config = dict(
    rope_theta=5330.0,
    bias='none',
    learning_rate=0.00617,
    warmup_steps=200,
    schedule='cos',
    batch_tokens=32768,
    dataset='wikipedia_en',
)
MLP neurons of a small language model. Each row is named by its layer, matrix (gate and up: input weights) and neuron, and shows model dimensions 0-223. Each number is 128 + 32 x the weight over its row's rms, rounded and kept within 0 to 255. Numbers have three digits each. A neuron's up and down rows have the sign that makes its largest values positive.
After each neuron's rows, "fires in" lists the words (lower case) most often at its 100 highest values on Wikipedia text that the model never trained on; "fires after" lists the tokens most often just before its 100 highest values on Wikipedia text that the model never trained on.

L2.gate417:219130155105141074187107107166110113143120203113059111134116070138186118101082104076091154165135119125109121214130120149102164143114110136136146154080126083123178110164113154122157150106182142107080115075126082126123118151193197113124136182161150123107162077141126141150123135116149110167119152138195112137128139087089101116134144166120083150115123119087053159125099147159164186176181105121170182147113179158175157113176107159194125128137100134177101123066104133142181100173173087123062159155120093159105146149132083130134119137104108113138144073113109150139113202179184113102115162121166086118115136143126102086117145161126075092108091146163137136121173122182139140145160
L2.up417:223168134097126119163112135150072119196078161121134096148131105142136145118085132089097171194140173105095127206162117128111161155122099129160119129091116133140148128155094166114177122145180135125088097082158069178135162185184191096113173160132153092110156120166106103168102138110138171134109128124181108122124109140116137107132151142078104131120123146160055122137109128125152139133154102131142169129103157133166127140149062189157156139111101101148134130024059139128148074221124116121061125109119108147160145099133093112131101138098117079163130130125087100140107141170222091085135160108165124094095123140151147102107119147093051127114073140193120139146189149189122101132134
fires in: "17", "2017", "7", "which", "18"
fires after: "1", " ", "9"

L2.gate217:184144133199158136230168104111115131132118231115056204087132117076090157135073080107147132123138088091112100126149129088128110151117089185165113069145148068137146164160157130113106120109155109111102136180088115075113153056141141129129124120233190131113099136120147139183154221095122152151106130125102134104125122177187117058134116122087173104131152123107109139080085125151177139089152120109097140156129094123161133131121149126113133087106135165123113147132113150126175118184162131100101110106130075089126137149115116146091118160171133077154144150102163193148142143189138089177131088105158138134139157178121097093168154104127171179086116138139104145119146112125127143073141
L2.up217:129181170198154103112104120112116123136133178193148156133096075120122159104111184150148069120126087165136117097160135177175107087136144146133140167127158104169157133074081131146084148142128123119141116130173091092113177155104178074083126205189146110146165119116145098169157184108179139132155134108111111107146076154160098096113070151128153143078048135126113132111110060179116073085067083108118129081111190154147161122100115112111116169104103127112158126116138148205157165132098149139143110085138149102191111202160109148150181110119180096055108143091130179167135077190086134112155156169128147160130111138142104158123138126164177154147077141103139127189166120113094122117134
fires in: "12", "college", "2012", "7"
fires after: "1", " ", "9"

L2.gate545:132145145138106148141095135116151111149137142086147156170150156113052107160129152088106160100121138120116106098155075137143112141116189114160131109175086101125111169095097166131109127059133137171144165103116114114163152164083146138154142110069118082144202095158112164120164140065153125084133088129088115190137177139119132097072194120126135119102109119163134120119162119088105093155076119070087179102111135132087161093170185176169122119176131109180117068158173153158137109095090185137161174189202152172168164159082133117146148056135162110104163127156105163063156198104084164169152092134079138106133141123070137148067133080120130162188128069132103123133166134153120131150111
L2.up545:197108145164097127142127127149158199141170088128148123194127182124142109138133160136120118056142134126127113137160157142103118160102150098168153130138138131116080130134105123100077119075140124204143140116068146122167191147050127117112195085103077116094124192176106177061144152058113103172133121123097161170135119082167126133120129161146106110110156101094160132151065194095143078116110130136062132059144123146165119080096146144190140159184132073162170086122179095143116090136099136127146108153162127133159213160093118156145167097113159158097146093093111149062158212126099133154156126124126098138105145151139127136157102111149124157109105116119058127135153159113132102175068
fires in: "18", "2018", "8", "2019"
fires after: "1", "9", " "

L9.gate266:142116134116148116106154095125086160135101162055159124138169137153131069147161124138128124121146183089074104144170150123149106161092092131139149085158104101173087090120136169146127140084114111105093145113109068121142105159103156093141174190112102099097115114090166114117096146109137137158094159086123179112120123083172185075117136136162121127165116105156119123089185127146159150108155129155142122078090119090122147184127160144097126124172149119163140196094084153090181123124079066102155091115089093121057129146176146205133159172055093182109215089159104074154112135135084096117169150096106104136129197152089180182114131233144117070130119138096126158142106122157144103104094
L9.up266:081102077149089132141128137136156151170134114159157146135170178139157108108101095114081063130130179143107083127091141093180166100097100160143147157141119102134124123134126135125171079166112162117149144119103158156123166146111185174130188107152101159175138131073147106154074149131127126182132139111152128113141118088169233086169099113130098102080149148156116078060163152113125117187122125127150111113074127116097063123075143185162126115127179192124098145145071086091152160099123150103107108153170096077154129141178146106069125072061106108115134188116104079138101107100072144145178084041119111070134155162115099084124090189085120133149153137059132133125094126101136129157147
fires in: "with"
fires after: ",", " ("

L2.gate504:106162181097060118158087154121070142157169118091123109132174134057076133117157088088135140114147145097171154082126095127120129093118158050159126105144167151159174119136086125106135095072097146162118124092088112130155126064108132178172127129051175128129105084133108144091127103141142074097121119101062063200143179135196113116107193125155175157140143177176160128166090141146070097127164147172113152123134111135096080128111150155123155085173111107197148110131187083101133115105126150183132156142131162149154133171113106144180156102119183122138198087101135161202183151129118157092130097096154102111191128180111112095168135102121122090122115114134130121090113151171113121164109
L2.up504:123172154101100152134058104097140143154148094050109190153146077083125142126131108085149147141142117116185159093141097139100069135094155114156137127138105126114170139133080138187095133133061121161130190094136092138126161174115091139154105154054153096134155143111100102129146156114192100080139134048074123147157204100124122094093141127143141143060167192166172102131160136118109118085074119171166136147156096147150084128096171142184179160166126083157162130098136120126170108145109130186134198159169161159107146155159109123137183139132171171090134170138099183121177197136101151105129140133122163119140107156109104147069144079109137150100191072120147137170103142143145188152113
fires in: "18", "19", "118"
fires after: "1"

L3.gate263:114130139162085142068139090112143087081130134159160155150123143166107081106130142099167145167174110141140202157092209203166131133116118139051149102124118114143097162111174109125134105123184045145125153065095086168171141134167124135182107176125113115119127198146198163149140162093085165087169075114138139150117112120101116079150070124167124124111167131083151096097153149141165098119097113087116133127174140180164146083119083110144119174127092110042125084094104095138142117105112115159135126090103078140072153159148134145094139134077117127070117116156102147148116186119196069111114170121126080120105130056164078169105152117111171140166113118119137145113165088178137134138169
L3.up263:079184103101158118141150156171146136140174112134164124138119108127153124148154149139102141110153147133091104165156045126099168140119123108104133153115153121136119108137149114145098088196160053063180149131130079163172113089162131159104141112164201083067174174123154151130127151058142137197168119109120123089143104170196099087087120111098110091111150132145104117186142146140194194178192128161178178091119096101181165143164143182153076124131156172160136133136116142165182106125106187174079101173127137104133199137077135140164143107177137074152123156151117132116174157120172154184161164160147137077116188160108120143124126112105094136158115121159114169074125135130085152109122
fires in: "also", "now", "previously", "east"
fires after: " was", ",", " is", " the", " He", " are"

L14.gate416:086144102130080092110156096205096201115107137111155133150184124093100170087120109113056122157092119193121137137153145057167094123164090159112166116102112126133077132145103154142084153129159114156178108103098106112157155118124058151084148100152132153109134116123100065154159083110136143098133102052131068153117100106116101175160116118122115083119160123107118100158160089070135113054106124120107121095131146164158182122142147139119096120202178127134073126151118137056097121137130106089147112166176148151142079087132139128145080183148062162134136161185134131105126101148173138106095180147160188152110138163149140097108118175147118076202119148150175185110117062131049122127121
L14.up416:189107165150127083108149147129136105160119126167139084152111091147102156136088134123099142146143076132089176088105060130153114144137129176101147123147148153159142118173076155150109146141137086184158105104169093132155073080193123152156144118126124103110161151138067119125121109124107152101116100123078169126172113133092153081126138137147076067132174078103160117132168108095073142091054166200128098138129138152196109101052101084122083140159150193173142148173124131094110122144140105155039147136076125075085097114081104153138097160145143159168197092154090096077093176120109150117115164121076162111089134152181130084152104098164150077103107142114140161164123206090134138097132
fires in: "in", "at", "for"
fires after: ".", ",", " to", " and"

L14.gate17:075112173105105144137122093148105127178167121137187119147154192137109104121138100075147091068068102153187118194067095101164113179143123110108152101157174139163087143146077158142106149132121124138128124123114161149091124180127097144108189126115137184149173152108112171130100149162080097120177045063153088157141106104191196119082118098145127127093137134084115089115101086105138110125103130141151155118155134113209117098148062117151105074145076137150087147093149159135110136095155134134159142146092132133133150115163073108157121174097099183172117117123146114146167170109116141077116121144087097182071061097124131123075149125152119141157200149101128135065134135081208169134164
L14.up17:120140137183147089171171133099150122130154126125172118105124147106084127115158100097128115151135097087143137034152136151147141168149072106119151053165074131115157118147119135153111138078130118132185172162074137111117130116166170129126108114124102158082168163109072173091115150140174111127125107132087129107110171188156129133133189102144134177162167123065117128075108118106190167116187090196150154125109155147141126159110131111135092168097118170103117133101077151126116142106119111099102172130094162196104123140112137128107035091181159022202121137172246080133085135101137130135127135171134135114160140145094067096137152139172136118087163178150111145125108123174140155115145
fires in: "as", "despite", "also", "design", "although"
fires after: ".", ",", " G", "D", " and"

L5.gate86:164124133137122134165119167103089145063122107112129125065112089097126166156138168104111074128169187151071126164151163190172148119144089129076151178114103129109158167173155077084112137096122137079132105111051175112103090127099062088118143145140142160149137140148153125134114122146132068103114153102110155066102111140108174127103152172175196200111136183118158137133142130165172114123119155169191172086116104133091187192114149115114078112090163096085109137146100163077106104156109148164112164147104025153177139153131223176160080147083105150125102153087087164094102123156122128132132089063085134142140127119121143137131158134128111170162127098102084122147126086112148137168143
L5.up86:139145070109104152106090122018142165079119146100128118096143117081055136142102115103120150191151170140075136178154129233152062123142157089104109123125090133091168163207115106092109118092146134064152080126120161119066141106104102144105129113127151136099119157176096112122132124086141126135203138115107137078122117127120189168103195123125171141113093171133105124143132104176185125104172136116211111129146070139104141195118169084132163099157187102091081142146109137078101133145104207149114150140141034114146124105085108119092131109135100106101140139127127128156112138143127175140191108132105133165149105125120159073116135122098113153130149079118174121130078121134124151183119
fires in: "women", "girl", "sakaguchi", "girls", "six"
fires after: " S", " g", " in", "S", " |"

L3.gate186:114132104136120114182125109085132171153120084138109169148136204100099135131159162107150154146104079164114118147052117195119107181136138076133153173075113070128161088125178143129110165200128120051137143132070108149111142123115099162152162139114107168075147118162102121115159105122076146089141118145091119088125064152134108148153152165160157185124142163120044157134086121119108129109121130131149092156128132160126169067137165181103120127108143128149101108126125109208123158121088204136141128164125108141153161131196131143076127106092061151156194109059156122093066065118151138122130106128119098083142170131090141127065128058106152112124170121104173132083156141088108208110135
L3.up186:076124108124087130137096124080133120156160124156149186177142175113108193159168186109119140172117087148165155150050138159164107179125129090114127167095133068101186109157198153140141137219128116059134200133116140142118127144139098129153145136116105146103134147160144163142168146114132155116110105126091103062136106151133135127133140125111170169132174149142043125130147105150147156131117123115146119170116102123128135103192154202088164150066158119167117096117093132180114152104144107159160134142135101172156131106198117107101120110150088131203127118097140118086154121108110117138114139089056079077134164202115149105049100101094093086174185112105200133144140160147139202110134
fires in: "000", "year", "92361111", "19"
fires after: "0", " the", ",", "1", " −", "°"

L9.gate106:078159096188157135158104129124072126082063188153148127134122121175133130113117086136116157123067146140140145155151174170147083101131142091141137123121114102163159098108078098103122121132167107133100113128153121140062147093147146128133163069110090162134151102098128098160214177145127068091150148082151116093091197067124098137143112102147102084074123115163114093177106180140126134117125075180170147139126130119162134122127153156129151137197155154051073174134105177138113085088133086201106118127135137107116160138136126080197059152110184148101140129123118154115158123115081102124082168082074078155072074140112160125176117124183179161134122162105156138088136085154184159128114
L9.up106:110201137078149164149166108099131090118161079113150121144120137126084081132174092078075083109132135187172112115121129143083116113126211111156101151161103091137136110161134144085126150157126207129161113183155165122096037153140103127172185138069120099065133128162095112084083124137154184122131132082115127126125131171047143126147106113104144119103175113141140103100141144165082158143164130125099131146126154163128120174136097130096138149103192096127125092132126123175111066136193173119148109156167168167075121115130155109128196084201158133098131130101191110094120143106117157118128169123097091107166171126117145131125038086107069081097161109120073103092166176140146157152132
fires in: "not", "also", "still", "well", "often", "then"
fires after: " is", " was", " are"

L2.gate227:142146102222063102103086083122071176099136117119184100132117120091151173202153136130155159121185129154141064194113126132139182089222095135149129157166126118132133183188131066118103137084119154114133177168119175075148177145123158115130126130154070036096128113095169127191152123099153169147160169095144169144108123184123116083113157171071119105096155117123138104141194129136100157128138106095157157095137127136094169113153171113074118148144096075130118147125150168095202198140135178104108138131114126076137125150110131137128079129110110158120151160149138148101145112157169100124195109149101146149122126185115113157111143147122169163145127148153146174146150108133204108152110
L2.up227:211103144121152106150138154105093138073098186153081137079094136209168106129062100122130162012163130098201063139164089096175160124092080157103116070154146067145081120126153131138128131147109113127050103140152112140067083136109127142111137113132117149126113072128148105097116154126086131155090156154165107101175119081123155114146074129115107108105047193079130144110158095086109086149112105119148162139074156138106042133130164111165118168109092109126173153109096131177156162143076172146140167114085139128133140141074137110112168111167145095120167105121115104145135110132086154145105158089091176140104177153142088095178119112188136121179114133143114103114123146165117115125131
fires in: "12", "2012"
fires after: "1", "9"